MLP neurons of a small language model. Each row is named by its layer, matrix (gate and up: input weights) and neuron, and shows model dimensions 149-244. Each number is 128 + 32 x the weight over its row's rms, rounded and kept within 0 to 255. Numbers have three digits each. A neuron's up and down rows have the sign that makes its largest values positive.
A block is one neuron, or neurons of one layer that tend to fire together. After each block is what it responds to, as a language model described it from the Wikipedia text at the highest values.

L8.gate27:101150179129081166110115087083108095111094126156128172078153144147172097133176197159159116126117089111192121134083158144151141149109138109089082131110162166157141086142169177160151124129125070106168142127131117096106128114140120137104124100133144080131155125120123102093148058155106117121
L8.up27:117117134160157084151117102111119137185060137209167122094094082113168142112147113165089173132164171069148185147145118120089140171097155135154085127067106120161104133141080088163115138153173174141155159140114125075147103134058102101144077078106086101108119155154144131131160097136120131170
L8.gate169:099139117120133095093096094116125126101152114197136167108150109091103163111073154126132146172139105124136181130096102177101138168114169205143160096088178119102159173112090143137138078197141170129101097181154120136106131153112110107115071144152091185119112159126134086160087157112072119159
L8.up169:088145142059135171115123080082167189110104118123130059136084188157149146127148135144137161105074104170079168114083159155126168145074151090121103113111111189136161076111085041096107164133122062143147183183120079111178210136142096170151068134103093114092039106093119151108088124134164088133
L8.gate1307:108141190161146082109087104064132138066116128124151150190125100129162153168066122045079168130152166103112146155139119111089057109127092148144093058071104126110098147134147176123174125155115182155105110161131136133048167125128094131051130155080146111171109143157154119108111177168166139133
L8.up1307:200104132143132159099096097084147141065111086193183131091132112115160155134088120137052132139168109124154108177079149161151151116104118107136165155089122170148152124148183166090169211129094153141110136119111123099129160118186120188130133084096194144112144150049088094062129161153166090094
L8.gate2219:111093115143133143139113176132117126160116143147148178157182139114158135155138131083147141114114068143107095125153084173148182140102144116122056132094115134112125126107141094140098114131036104147160159172132097101170115095099188121199150106151063202087189134110161102142112137170147114134
L8.up2219:138138095139155095057074125147086091119142131139150068099106105092160124104105132144085112077124142142115082116064089134128148171096116174111147089107167102134224114148112097150127099139150188099177119155136069169168083172131175095125132163082156210139146124162137067136102134077120104101
Description: Fires on "and" or "or" linking nouns or adjectives in lists and pairs, such as pulp boilers and, goggles and, either… or; occasionally on "for" or "with".

L2.gate1882:099091059135137110135157136103162090186089120127150126150157148125192149169093147089118106116079114192091135128108125127175124176047139157192179139084145109082143133148185135132077125106087121080146124085145120110158117147139140180099118162109145101094158179154170148169127094127100111203
L2.up1882:116129110150129057097130168153112175144146135125092110132150059169124085133087158139119099124104148122142175103129098097076119097196137131162153125119121181196127142188124117125212144134124094090118168122150149159148139134152135090165097126154187114074105119167167145141135130139165151113
Description: Suffix pieces that complete a word split from its stem, such as -ing, -al, -s, -ed, -able: demand|ing, option|al, notice|able.

L8.gate1457:139149179162084133113132100089078156144144107126134122167127092120081104126129055124131155137119144130105080113097149079135158165115105122133114103178149092142203112089173197127090093136109071136081153128090076109184137134076108160102115128141115057140096158156191135066158150159141149115
L8.up1457:190147110147108100070151102144132100086123188145160144054137097135129084179146072149121176162131123151168161122125116111074109175167137163117101146075146092167168088161109111166130154150132093101067155134142134099141081215093093115077105085143167113121050143122143156134119111200143120036
L8.gate1614:103056118091188180144154093168147148125092175071069131173130108101129153129116162128133130123126153107139116125112112130143122109070155127064108109091128098196131103137138211128145147098119184104178178133147165177145101135152060057131129133160179104078150175093035069169119130120119074161
L8.up1614:143162154175144148163088133110161128103094160122108146199143112102146115102124130124177138144109096077122164150135165128171107136141095117116106138149151075147148122135197161115094101176115102122119167137071125168141109157110143072145150116100152154124084173074079059155125120091173134072
L8.gate1644:124215095148110057131140167198169105095076168068147178160179161172168133144157127175116179107119151097087151167074155102119059138103114086146094167201120140131138091112105188132116102084157125105124131123147161165145163084105192130118159172145126102115155121159136108079175094179107134148
L8.up1644:108140150114131145154122119120107092137104150117128085147098131119173133082163151114177081204201183103115163115103157118132142096145131145174127119135139117170150127165099126157160142146118130113129119163118155144110168075085154180118102146096136202172112160084128171083144139187109147119
L8.gate2159:146132147097123133091198090113126182135159088143125111148150101143062159135105116138133121068150115172141163106175147124128100145137088152176038143104135099136186143097182123117139137120154108075100157172151121153155121116095099123081150125159115101132091160121089148081109115145134150097
L8.up2159:168153102175135158081104154085131173174150130142098106118135096136164083103165154111101124137141129181156175131125151124107151117139082167102162122147143138150162152094122113099090124126094143147062126144142150076140122133159122150109176105161184141155136082135148114171093140156128136170
Description: Digits and separator commas or decimal points in the middle of long numbers, as in vote tables, years like 19|93, coordinates, and decimals like 23.8.

L8.gate43:106106087165067068172181096162160119179126053144091119147108112134161151109172102100143096119134144182124109107121102050098059108109205112140099108126128118131111126134123131149134048115082128138127213140076106049125162143106131166101203075095181117157097139157084091143176140154189120122
L8.up43:096079143122112176143072133132088146133142073145147114177101143130097155194118113082102089116117115140140100081112105052065132156144147135151093080152140091124112101136107120122190171116112091093114161155109091139115118086079140093149141094133127091104099125117110164086090143120158114135
L8.gate70:097094118124118096101148078104105195158140112061171107101089170098136108077143126055088147140107059110086099081147098178118116150161157117188137120084164060167153133101106170078082093162078148172134140129142145095116113108154140094073103152087117152091129110144095095133194114105137089132
L8.up70:167097088131209118127113138151197122096122064161143112144118142131135195093109121134152146128118204169078103202078122102090146125107184078134194092122133119149168139119165130110113177151088115103111133164111139107122097160110168178065144129104178169153188165093144157110152105134126114103
L8.gate442:113154058084119102153123089111143174175071138139139190159055100150126089104154188127094121110148125146184108129160148088039162087098135139189106084127165128145119087141115158093137149173171112154109136091152077134114102150134185159108189125111175163049155202172129127122120090141131080053
L8.up442:077075125146054098100163117147149167105157092101157141153149126109153101092104131142112160111144191133159053144125106100124164091102121116125133112221148158124070128085119102110056165164195088106161168136152093087150116107143047132169145162114142151109158156089122097187133097133123074059
L8.gate1371:103116112106159100086152115067144068151154119164141102128126156154112134128067148119100149146172104183144134094115184041105146116081170188121109131154109109146139099115138128149133121178160176154137120152101069128154188211077117168132091099095138179126129141134189111114099145188078153109
L8.up1371:108128125115152129111121104140149133132110102170115130183105166123153100154116131092126110128126059101077153126044101127132159164165107135160142149125101124156165116154229108147208139146117118164138116155145079103129114095091144158145183150143156121067157127207128130080116141136104118083
Description: Adjectives or their final word pieces right after a or an, the, its or as, modifying a coming noun, e.g. generic, attractive, hereditary; also odd digits.

L6.gate143:200079174070083143124087120138135138161112033173094137120095129146141092102103165063130138149143117124107142155097092107154130125186154176165125119123095176112085119107121121175096026200093123180139092150117138097130099113087067115165049077099120168150138165174080122152155113135127167146
L6.up143:149115164118137088141087124163121129164080128170133140095105169137117096169120184146149178090160136109150129131129130095137140161118160076097095186111086168105128076104112127165169056164161125154105111178117160175101086149130131116159113124037154101146106122132165096098119124106109143185
L6.gate303:193131116148159120129127104082171141080174117159121156105139122152108107146099188132141121142094109179148156097070103103091126141133163108138122175127109039105165173147099121101079141126143083125097113140157074155161189151134145132121123137152131173098139115200147132060106156094152134173
L6.up303:151114164086105100167111129097146138093134140151098111121159122158104078137160169101047141155153082137124076107127122097145095128170144168130106184082109126172156140131138156123111051165178109125146074102122161140088130182145068111184110071130104155135152079118111129087115092143135115143
L6.gate506:112114142127105195125135104161115155110103087141153103148108102136138079143146131121178159140121101118216134140100124147106113063054083092091131072118114104100141162140150121116181134116142100145066092117132110126138128117177137190071156157144172146147119114114031072143078087127171143104
L6.up506:068080179100090105133097123128138071069130167144085063150162127159123078181098090139121168126144086122140083176112179102138100142124159119102127167111115090138136115049148150136115120136132149114106118098105109147120110086165136175142181140159124164170145175154073122143150114116160144159
L6.gate566:086120134167113096080104146133104087136096145087034119132097080166106105172136122164084187117124076125120084139086126106162094153127062089185103141160099140103131138069084089099168113156133120083157095154117140170114150166155129136173169095145159101102167118091128071120107109112139128153
L6.up566:093154126174143128122104174106117176177121104143129085115109165074133085109135111124184145061133152105115165100100113159134141096104106110159098127127120158099137097059131136152148092131193120164152077131145091164161178192140116145099123109182091154139120094137110122159119136149204172167
L6.gate582:149093117110097125117118134133154108104120097172160121173159158171152129143191204111114153150169137220137135105100116120092148168149163181177157164105135127087172112129122078119077103178152095139123134172129064146132110126166117095074160181145165099116161173149165059139125126130151181147
L6.up582:195093185106158186114171133113053157134153131174149164154115178110134098122167155116154139088140113091206088130105108120081137134147161119108108118081141144159146078080119119112092128230140142129140104124122152114141089120160143176180126127116209112217124108140107133109076157164163053100
L6.gate725:097131120123161090126093107136109095135098068120098126086140152133137173129105165137131124170115169143175084138126159125142120132098168119085145095120095121117146140194157105143045156196118098159122144104146120100161095172060137163100128154147128173133131144101095150121155072126192118123
L6.up725:127115142159174169050166125190120110133130111157111103140106155111152125125120118143120165063189121150135173136141188164098132160163107166074097131133140196172141106213167133129144068140104133146117138166142065125152111114172133189151129088141149103144136081114091116129102093150116108102
L6.gate1126:132085167089092142150120104093151123108147150159131146154115132172110104147185160114095100093146139085121121129099141083110144153145112151084144201149106098152114118174169123092079118144176152141120118187130114139125141140212216143150070098141129093084061161103098124116064133108162136160
L6.up1126:161146143123128139118173169116126119114130142193129120233116130139155127137106118079138126132088128107149151080098135120161097121120204161135163119148168085092152162097138096110063102135173079165099195087100148117139133138126112128079139144148181136105121175186137165096154105143143132098
L6.gate1138:168116175083147108093105115153113118109081182225123140164141147151134157118061198062116090112157131143128155165101140148108080142133162156157103172130119132117115174106160136105094122134116090105085051105111090195115143126159127109081153130179130129130136171130139106088144143132167087109
L6.up1138:102140139152105153135154163121181123063087162152133129145203190156107101076167160109128195083121141139089101084058123114093106158142163144131106143131097109115124137143120092156098150159158140126132103160121135192124119133224085110109100134143175137113086162140125095098097163069166104053
L6.gate1144:048053142173118117199057100103171131092110104139125122105150138121171099122084169095126138126147111106110137122120164118174144098087137070133121204129050135142162127100156175070129131124101099090156054107114121121052154148119147132130155086100129137149140115114117081100159143145153097121
L6.up1144:115190193073183053169057103153149123142149149155080079124120048141111156189087136124151176107095115115136091116097150112150079138111191096137151135071142149139068177076142135148136084163104103157173198191117182101142118100172084126159116095151156130131123098135043099181120115128130114162
L6.gate1470:156109125102076167106143133099114078132159132098144122124154174079109123119147195091121140081106144162084150107068136115098165123126165157117071111088112150070164110141176121115097084159124124122075141103194140136127153130154098162126067150100048102167146133151096041105136135088117052160
L6.up1470:132134095071088059109103168155167119124137122047149134099205217121155109137165161135224094089123089187150164131133115153077144099102157120093160132105111143110103155060177093106136124169127152103056064138111117124101154128115135136153127130167095144084159133163123104162154086118105141116
L6.gate1506:111061144103120104125082068089109174129129123046155124150076093149143101127101149071088166128110111127151133137126169071181140156101099142153154143125150156135108136197123120129167123164104119155097160104118077121084111148148136155094124069058124142112141135093139172117163154120128147081
L6.up1506:151116137144063114133122181177083128181107145114131117145131140112109068075097162113155185093128116127139183138146110173135139130149153124121153143126133175122149111178124112120132048165076139075128113113164111152138161144104045117180116118184042125109095180130136076103084095129112096164
L6.gate1808:132103111100079133168063130137185152149131089133131067153110117156063126123082135103091082166158118138148095135107146112175160183099109027110067146118154123112137126082171147101108165142167141159170138111174132173139154133160065078196103092146083150146118125118146133198117139139139123127
L6.up1808:154093134128088107131075135160101173084180097125123089122109130145104124144127153104164125022161165072152109131141160152196170091089057150130193163110175180111171092099135127170098094099135150177120119118157126120159186131140121152094102118116116091125139110154093160183114081146117109097
L6.gate1852:050142192094118120117111167143155144166137119163085105093083116177077113144109110081189169057124088088120106117140085126159129129095127150103131099124094096108146144015132155156146150160115096087118103106137162133055170179183092159136121120115087121126155178098096070138110163104176188102
L6.up1852:184126169104112118134081165078108130128162132088140108179110114101131098143116139109141075127117119131131136154096121084113128147087158112099079102092158129179125120058142082131169079208117141119164106196072120147091167116151129095188132120132148168087154155144134100184128119140110167181
L6.gate2139:161116135120050105142117084124120101136149107160092161108175170183116159131094168123111088075070150151127115134111079114081176116144162123113186151087156099119165172184137175164090127163130129147091091143132154091113150103148148146141090132143090122064171150109096104094098117134127073102
L6.up2139:155093142081064168095053150160131100138129124122125122121141211072089109152184141074099087085183127142129135151109116130103155151086192140139090138110105228154128136128107055110107159199132192141136081120099143079141123107153066119164172145095116095200096119125081095168091131130110123071
L6.gate2146:136138162114137115101112123083145131149158118060194133066155142129095104101108179124149120140151166090132150161096143132103080187056205132119101104109088175116187106107169122129158091138136123129186129144140084107115143117181115094105088118110109117190060125154095123129121126132088075166
L6.up2146:163046095079113137211056147115117142160132107120120179098164155080121054132161155085120066134129119078132097114144041084089134136142144106126175130145112143170118137097113095097108127159103109155096121118121138110096137126115078207107109125167171144099116146145098139156127092140092113169
L6.gate2271:109108126153163150152143115161078145084112133122119147086137128137078106093082091086116206138142157103125080142151155136173100140098126114129156126152094106141190147118144117119053117214080154125089147130110130107149150120148119157134144064145152154165103168184114127111090112165170134090
L6.up2271:096079170178142143127117095109189142066128081120142124091128117160122116153125125099071107105149101115134089146120127177133137123106134093118132158083104123137159097137144146127052095152075140145130119097146116127092103157133096204066119106113140133110210092124133079129139161101164095056
Description: Fires on "and" (sometimes a comma or "or") right after a person's name or other proper noun, joining it to a second item: Milanich and, Orszag and.

L2.gate612:044097151127128139195111079098128207094084091150141126075153143053113112137118162126112107116133145095126084131082104103104079132079106142069109128117109159082092146078078092110091126211103130140142157137120163126149134106106129147121118098135139115111151110111109115194070174166177160153
L2.up612:096183108101100145131093127128125172129102097143137111051145185144123088173140131106149129140134156124145109142064150105138140116078111122085101115135124119148148105116058109129105121237069101163110113122156179164137104139099138089140116133137064075170163144134107152150074111156124158144
Description: Conjunctions and continuations such as and, or, then, ), or a new-sentence He/They that follow a completed name or parenthetical, e.g. (1766–1770) and, Steinbach and, 2013),.

L6.gate72:126140135119192094122127094174149162132061081181157136116200136114129157127106098075094154066131091123101072096127122146143150109133171085145149171078162089110097124130178084108104111161103142147105111137179109147088176127107145136158066142146201137147203102123186121108124140156132090119
L6.up72:148169052111147158066110091110111181087198077113189177117122179136095086181064105128072165121166148107139120140128193080119127081134144175168156115173104149197167107132122099141206139157143072111073074128112122136143157074104095119102092132101175159156143131089098072213125112141103114116
L6.gate135:091069054172123058139113088138130182109074092117143124140191160128115057108106154135097124142094130215147090067121146130071107124157107166165107076163087089191096162101135102128151129123114108122158146104164113101064125106185118104170180087101128166082099121098136148118118098187133124127
L6.up135:127146126141091104134163147070149083201094094078109072145168135095116100169134155134186117155085161131103087082107094149100097119145115080181058058110146100150176121102097163051134132118127167167105078132142049162125114124167096176136116130146072194135121185123143176139092091119107145103
L6.gate197:077112115105169099137108113130166101074103178114136147131156177182170158145094097107091147116147148138146126153105094146195120111132112103177133153101192122163178092150151138127106181133173126090051142144172156109108110125160100114136111120135130113193183163117198135096099144173060118129
L6.up197:151081105114151103124090111124204185123169152079134156201133074189096094083096113094123141133087113164151091111109095152195138098111151094149176174147113117108152094138118147093098159104129110136094128100175143120057113138128177112139144187149119128154127190092150129178154151183085120159
L6.gate511:125158147133190186111107111154135101150050114141131176098108119112119124169103132127169102126180116116068143094096114107109121182128155144111130133108124118159136129127151154085143150096090115136133139190122149112212058159154132165053164098077208075122110127114130082098121087149132095188
L6.up511:096079136153066142114098178151151092160066161149115194123152112151138076114084146133096133109194107113197183096085181116072133103127192117131151069068113048126145095137138156123143089157077103153095140113093113126145102165088155191083188128137128157109080158109137099081173140150151155165
L6.gate517:108131160129163142116083099168162177152092112118072134138118107110140107158122119124098106137155173170139125098193116112157147074138218120117190141120112116185153135124040129048104150146145114136051126097095127075128160162102161152099117122112137211120163094128116174111166156128101151162
L6.up517:141039092161141107102115116127102152146116105137154161134156147130153088092160150073141189124173138150155134124115158174121144119091138111118159126071192129081097053113096160130115172169108121136139087093164144130176149061148160143130110125138206113087085102123115152140146117178040155108
L6.gate569:087164108134147145154099142174169095133156143100086125113114120116174147182134102158141109116170106173178102163179097059091143073166109096136162128142133123193156132117144146118111174051142098099106099203204130079145168129147152146112124073125112138121141148135145136082093137162142113120
L6.up569:121117130061182101126088106145170074081124125080146162146184105103162104165103117115139136094139135126156083078120090082112151100183164160145143170116135143180114140154189145147125133084150078067112160140203132099198134163152130119134089127129090138157160145063164128133116063129069121172
L6.gate626:084046144160100103155111128099117113138100125107135067095123065098167108100176131119146207101162172152072095152080133093158172110068104145134110113110161115118138145198153069117115116119128128137088127090159069173154131133082109142139097101150199154170067172119124122064126073149110153166
L6.up626:126108125079084101086106151162095032111142158129150129117121170069161158112155082114130148150127193141153178109111127104074048140104159152101152139100075182120069114143104075102168116136133122143101140109102138131170167128173123184113118142162108116125180132144123155084116106114144134148
L6.gate646:087072128158174193115122161131164138063139046178173167156129201108157108124141134118144138146140125096152090087147140131137099069107139148143146127171126111176104089125151106046195128157035099124190118156171099098146184121143113189132156125140190169105103126131113121111142139115162130123
L6.up646:127107140132185164123086137167111132080130119150170161113152149106104126150167151146112111136168151133109067076112147040154138131060099123189132175074080128220117128125096112089166131077144147119156111176168126128128151176101082097187109127127109163155097114097124148117102047101135070119
L6.gate670:111079152095127070155158172106184128141123130146102182139132114116096116099111166102100150132120168088196111120076158087112145119168146101162133092140102118109117100127151183126115154142143110082108148148154168127194148118124082219114104118099143095139155122119172113049153067131153078171
L6.up670:147098147126134095133053120166181096096112126139128133156114128146167135194040121098129100148188109095135101109132162097137131140099072134124171142093145101154081074106178212118137114148112097089095106145166063112165191117157162128174121132098166158132157119171163182105111094083146118100
L6.gate771:120075151138122145138070090121147146118148037083075192137128179132134097114160159160170131152148050075158094066089091190155161095105138090144149045080111123134148113132098147159113133109099128139120122120099097129137073181138137237173118084145145168132135115170161123122158110133149154123
L6.up771:171093159107187090077149178184169135129189117155150132121130157135136117090129136175107123127180106124128092129095165091099165098182149141117118124147146062121150113121142132128157107096140144124098159141101178085091156099129114106073122143182140158181104180067146181122079112139154109132
L6.gate1396:073087142089167171112075123117172110109115118141145053147100144117100118111116112099102133112170165152080145182159098096122141148124159130124133091108114112115129126142147178116114090128095087150115164119128164113145130152143148108136138143166170152131137105075089140149237206172133092183
L6.up1396:157116166164175160105144118121150175104134075118182143134153115126118108186091065105075168152142163167108086129138134114112165096115190104094089117140098082178134125167110180093109099119083151113121163101200187112142154134125106104090134149129137124164128183143173146174179130139127150117
L6.gate1411:102107113117186155050132142172159137117112153166110144111121208095133139117015106075108185074116141088070122103098124102100070202181127117121163191092146138152156121104134115186127134177088183142150107120080134118106124174104125173147134088105106146109191078143130153111145183160129171133
L6.up1411:158095150130186114120111116082098131119174141176103110152144163151158082154126133102121208135119092132133117148163120033080136127181112102110107141080129183123112182089107158167112115116167161166090174104143128130136194149165130173124104075124138177169124129146131159180138122122061129128
L6.gate1818:154140113080176171088126180126180104195113104123114065105109146105114087120154150129193086125124100148095147144168103100112140119142152128184148120137090119140130145151103167151157129125161090145142143164136134145102144138108188145103164084132153155105143156111116125132109119101109091174
L6.up1818:113148095083115106115136115122223102126125090104088126133130178100094085151122138085185152111144137146128152125128119127155144160179160091146124123150160093103104161094151152160101142107190107177115133135143138094132163147124190086102113133128118113208132158091158148147142103121120099111
L6.gate2120:145152137118155188105135171145129102069102088125146169159086171145165126170172090067092170085123158163182134158090162109108129228104117093147178109148159111187146099125155184154208102087057097112110180147170112148163146112132108152120131110114093134131153073123170098140141126080161088191
L6.up2120:109132025085137176129163090117201100100152177150099148155145145170089094199170106026116088142163160164075114131141064147081119112144100109133163091140150098168098147130083174125145134111102157161194161141160145154122123091121085125101137144136204128131157126117154156160155137129098105189
L6.gate2165:104098138136129073145128116144070136163098125069152075133069074128137112125130176099181088096105153113138138132095106144093121102150147147098113086135107128141166125128194114147151191153189158091160149129142136134154112083058114108140141128111138206162192111175143109149154132157105133107
L6.up2165:132104158162183104098140142116143160111166121152124157191149174165132171146126061119104170126147080097141094150131173059138156193080118123154163122148127140121104119100102143118114115147110101163124170108098125088146192132164155059068088073119119108133085158100087199165186124137146143139
L6.gate2326:137081173115130101090150162146149123063157093128130116137148102147088118118075084106104101117115105139164159162084110080149054113053193138106081149120097102184136072116165118130137158145167159140125107162216177127202135130132130137096191158088125140110162128126077114147121114101114094195
L6.up2326:127115138159168115160096151088153071112135139123052098129155138174140103111109076154110128156144140111155095116135140211115106148153163139059164110086128172108109131160141116113148159189158121123082145154133114105165104095126122103123152114061136171128178098180154092123115112122111154095
Description: Final token of an adjective that modifies a following noun, often after a/an, e.g. intricate, attractive, extensive, engraved, deep(ly).

L2.gate511:077144160198145106085140119080142126048102167093119104108163098123062120170161189132119147135149150133102157099080126096193109063133126148151094162127128118170133152088170149099157140123068106133165090128165120102167128142125155123125075090153144152123186132073135087123131110196116151118
L2.up511:089184144108049118060171134108119160131099114084128075168162145102162144166129115156206108161105109141150096121151138146102148134147082129115150137134105118112148108149136140142120124155132098176102192166112064162110108124133148123131105125131102132125140154097114159089102119159154164135
Description: Decimal points and thousands commas inside numbers in statistics tables, results and scores (28.72%, $8.2 million, 214,947); weaker on mid-word name pieces like Mara-th-ón.

L6.gate185:122140172178069064097149128101070174109096096131115139157115122100126164121112062120137149126093077129120092108158135135123145107134130137113134125153150154083136131114149171138063147110141162115138166175104148182133170116083148117121148173109094157182096137099164081131184108167176143063
L6.up185:138125142116126112165118097107157160173111144101150148208113164097080162152126064146123114126150088149122152110151163169097147122138200090143130138088163185181079122165110113159142163153101129112139163155080159193095091105110135099079147143098099168165144157154142096182110171107168163084
L6.gate189:086096132109152077051154066086069128059080088143072151181140155142177144149109064147163094091115115139127092142106108134166147119114119113153161154113162106173087092157142070192108131115110164093117086121140138118095138110113171141124104172147108189145152116124146045148191145189178178161
L6.up189:131105137189155105107062096129085123109111101105098174167140141123132163185153053116178073094112080181175118170121116165158131115093054150168178189163169108142138137109137087135142146152186154092137115058094113092110176119092113142133129195114105196126199167160199107106194066153187169223
L6.gate671:129088065072147145122159116115169169125103029153152113155145076140091140168135171134094189128207137112145130155159119175073206062090085106097089097099130118140101126116147170079077137079106154091132184115112119123140183072088157134119154126072100111119173200080092204129179148141132106163
L6.up671:136141166148121138086120162126111102138116146110143143127183164156126149109126116101177124174104132128129124102092194123125128148104106110122159109145098102108158137109160067206124137109197121166124104140152146113123141139147156117090158088157124160143154087123138120137137135133142113124
L6.gate698:144110128111105128112099094175142117066162119140062156140109145102157132141150100209164143122138132145172134101143052116138154170100126090107061207095117142105092160137104159154159146114131167091138142156144148107120125169074079089131093148157151160145076171158140142122174143093135201126
L6.up698:129110135116134146076147104138094176199102152117133145158128096174107153135134102126100109112143109116148079142144062225086171180088126147118129172129120144083156119099115097132134105106143220112094181171156121144104119135112085094150100115164122167169140161160084102103186140171133101179
L6.gate1077:169185078130116124116161124119156132152085168103068153172160115111129136089089078189074199164149139184102102141149138139135124135127077137118108182141127101105074124123163131154109140173175137121118151171132123126078213112142119113107113119134125082165148192138123143109172106183082152065
L6.up1077:153197143171097167081120104146097187110147151148182130135081114098155093117134142152090116189132129157073147215113104174112112117108119167063137106087154115165147092147171142123142129088107204100129157158121171136187131133131152144086110117154140168129116140122146151120218119078177119155
L6.gate1181:131168084174101133127124101150117135148100149103145198150149173138076129130129141088176082072081109131117147131099116116129116132154100145127125123102151110112085182137146138154165164148154128126114118171154153130079113163092120170140149168113144101192138147144153115074124143072100130171
L6.up1181:127172129161142172160128145184091129133131115120111170099186151140124179149155175127109151104131109126134084137136033121099093043145120106083142154180173122167113115154142117104159113073138123139106122096098135105112108137092100133146147109156156160126143092151124084193096148151148142112
L6.gate1370:153154133147121182131127156154182127104147192078129081091181105115139169149147158137120114133181136064136129136194133141163152102145114121067135133100165102145140159136131177137114156060101158152135191086115073153123117124098039115113118102122143156153140177110153159103161127127113088090
L6.up1370:172124170107125063108094115115115144159085123107157135152119193175073115118109086196112145072114102116152144076162116133103074123153103149122140193091160104113125089121106118168169103089146153064121160179174136133113119120093102123048108142136095066172102160156126132105083105177117142145
L6.gate1525:122160134109172180076064120050134196130102134120077127126147117132097147148200138158101100140136084177136076115184148154128137077217146157167110148199099066082121091144130148087120132134094170060113085111155147124156132100122083111134225121060155174113129151115177140134121073117120112113
L6.up1525:146156166074159120175132139115142156136084122075114093096135114141085139150144130163112093121109106211148088137187117152126123099131070140153102130119164123107118187089091162154114130097097129102132157194160166201093131121124133174127082158115138128090149175113112125141176121156151181158
L6.gate1606:214117139147163089063088112089126153109060147073126172099160161080166088075176073126106073126173140052120159143098151161176055094077083112116195205078150111111065105110160134163059044132190143133164136135141208138180179170091124080104135088120125069097153134127136125109124099112170146091
L6.up1606:150082153135118208135098106110145111157061089170158181142083100114165133124116129166135114156153085118105099153121168087132144106115100141114106131127151125155081093175129091211129096088119118120053203108182149134155160116079104125143145115124111166164190156115108092139118111136119125191
L6.gate1631:147116104102096104095161020101154159085164074099086108121198127103162115185072086115161143134136125142122141135135141112104104132130116132175131091101161134112156093114144148155107097158127118123104118165149135137118112085167136178133079131104084150111112123093099128112133163144135142143
L6.up1631:162088128117104107140164170142158156136093136096135140066136094147118142151166104173101124126081098132059122093122083104089128106133117072095128072156137156101169134127139152160111087107105088105078180137098123124145122076160093205152160154113109154149110067134129104137127132110145123099
L6.gate1702:119124140134132127089142099084099181083167140139141081127222154148101115160098139128187120160180111129156147065078142134127136153109130133110058144117146159154129141078149176176156140101119035125155121192118174136087127133148124152118104025079116122108183151143086152118180130144171067142
L6.up1702:102181096121067103131145170155122124161073180123129149172108162121141080125141117127097134144082161142125106099192183094114154158130111097126160123125172148137154164194121081152205105137099098142044162112169120109153091162117164193180138145129178129116131202122101068164086156117150048079
L6.gate1751:130175154133131119104095077127126159110138126130101141168184036118092115099096105149164151129179126142089182037156121155123131078091151138094119124156099087101068126106154127098074175086113123139132142097161119149148141161135172102098135137128185100089124146145127153143125129125123137050
L6.up1751:156111153191113163087149180122121168118135187078119137118112097113142088058134147119133141139178141138132107092121140128144140125113120137129203105140134074167156128145107154129129152127146072170118042055215157075107086108122152103161109109109125139100125132086115066221136122104147118124
L6.gate1789:123122144143134127184115118147175160137137138079136114158129161099166118093200144137121119122126093125162140124072131133112205152101164100157091152063130133173164150201141132081073111112184134114154042116101105099142156155133130113076184122147117103171108113111148128130120157130131195138
L6.up1789:133127140122148115132097115137129144114108161092115122086180128075143081135072158167124151144123164130149093124076166109171139069056161186155080092070142120122183142137046090121131069101087083113131061045161139096113145155142168067114133131105075165139090116116150107091137183121094143158
L6.gate1905:076152170096121088116146121115166110130157116083201176086143169148129106134118104134098091163131054127148127186100194103090132169146140129124061158129163080180075106170131110116095072076124095118184167169142156147081123109053111137114104167108086179101122169114163076205119117150111096170
L6.up1905:083180190105130087113123095168160120105122203103090117158159163153127149096136129115087080134124154106116119120127119163174162116127134083089145128138110165155072163092116149168163163083142119100150123151114120193133162180124105078135132175102129069148134161099042130150153091137119160114
L6.gate2030:058093164113143133147131096079180150126157174135135165063103132163188166143148147069157050119093088143111120107121170144118136115165080128163107118178126173137088111126113091086108113118159149130099049138119099148093085133189108113108133105131100095103117136156172100158162056095211133176
L6.up2030:091164154068199060136052125100092133077100080084148113111117131168169149162176091135154135122109095083152154201098122149133103151179143174125132150165160148148172143169137166112078217114136177084090069124128148124152171141146120148184086167117114078125169161129130113130125117114150097183
L6.gate2324:150131114133185119153144119126169108088173154116117098106172186099083167157131172062146078106164201169128155139137136067141207157122144136096113127116086098142129094087105139159124110083119113168115150102145133128168089124118110185109101153086160187125139170081066117140145157164053145143
L6.up2324:089114117164181168103165044171082166171106148161158123109132103167164123084149118138113145129124190167153148115153131139141100116161162094042135111125162129092134114189141078120124145131101121086144115157082088117084120133166119152121143103072139167122144181062102093153146112136121113093
Description: Digits and decimal points inside long numbers, such as ISBN digits, vote counts and percentages in tables, coordinates and years (64.09, 18,978, 1880–1899).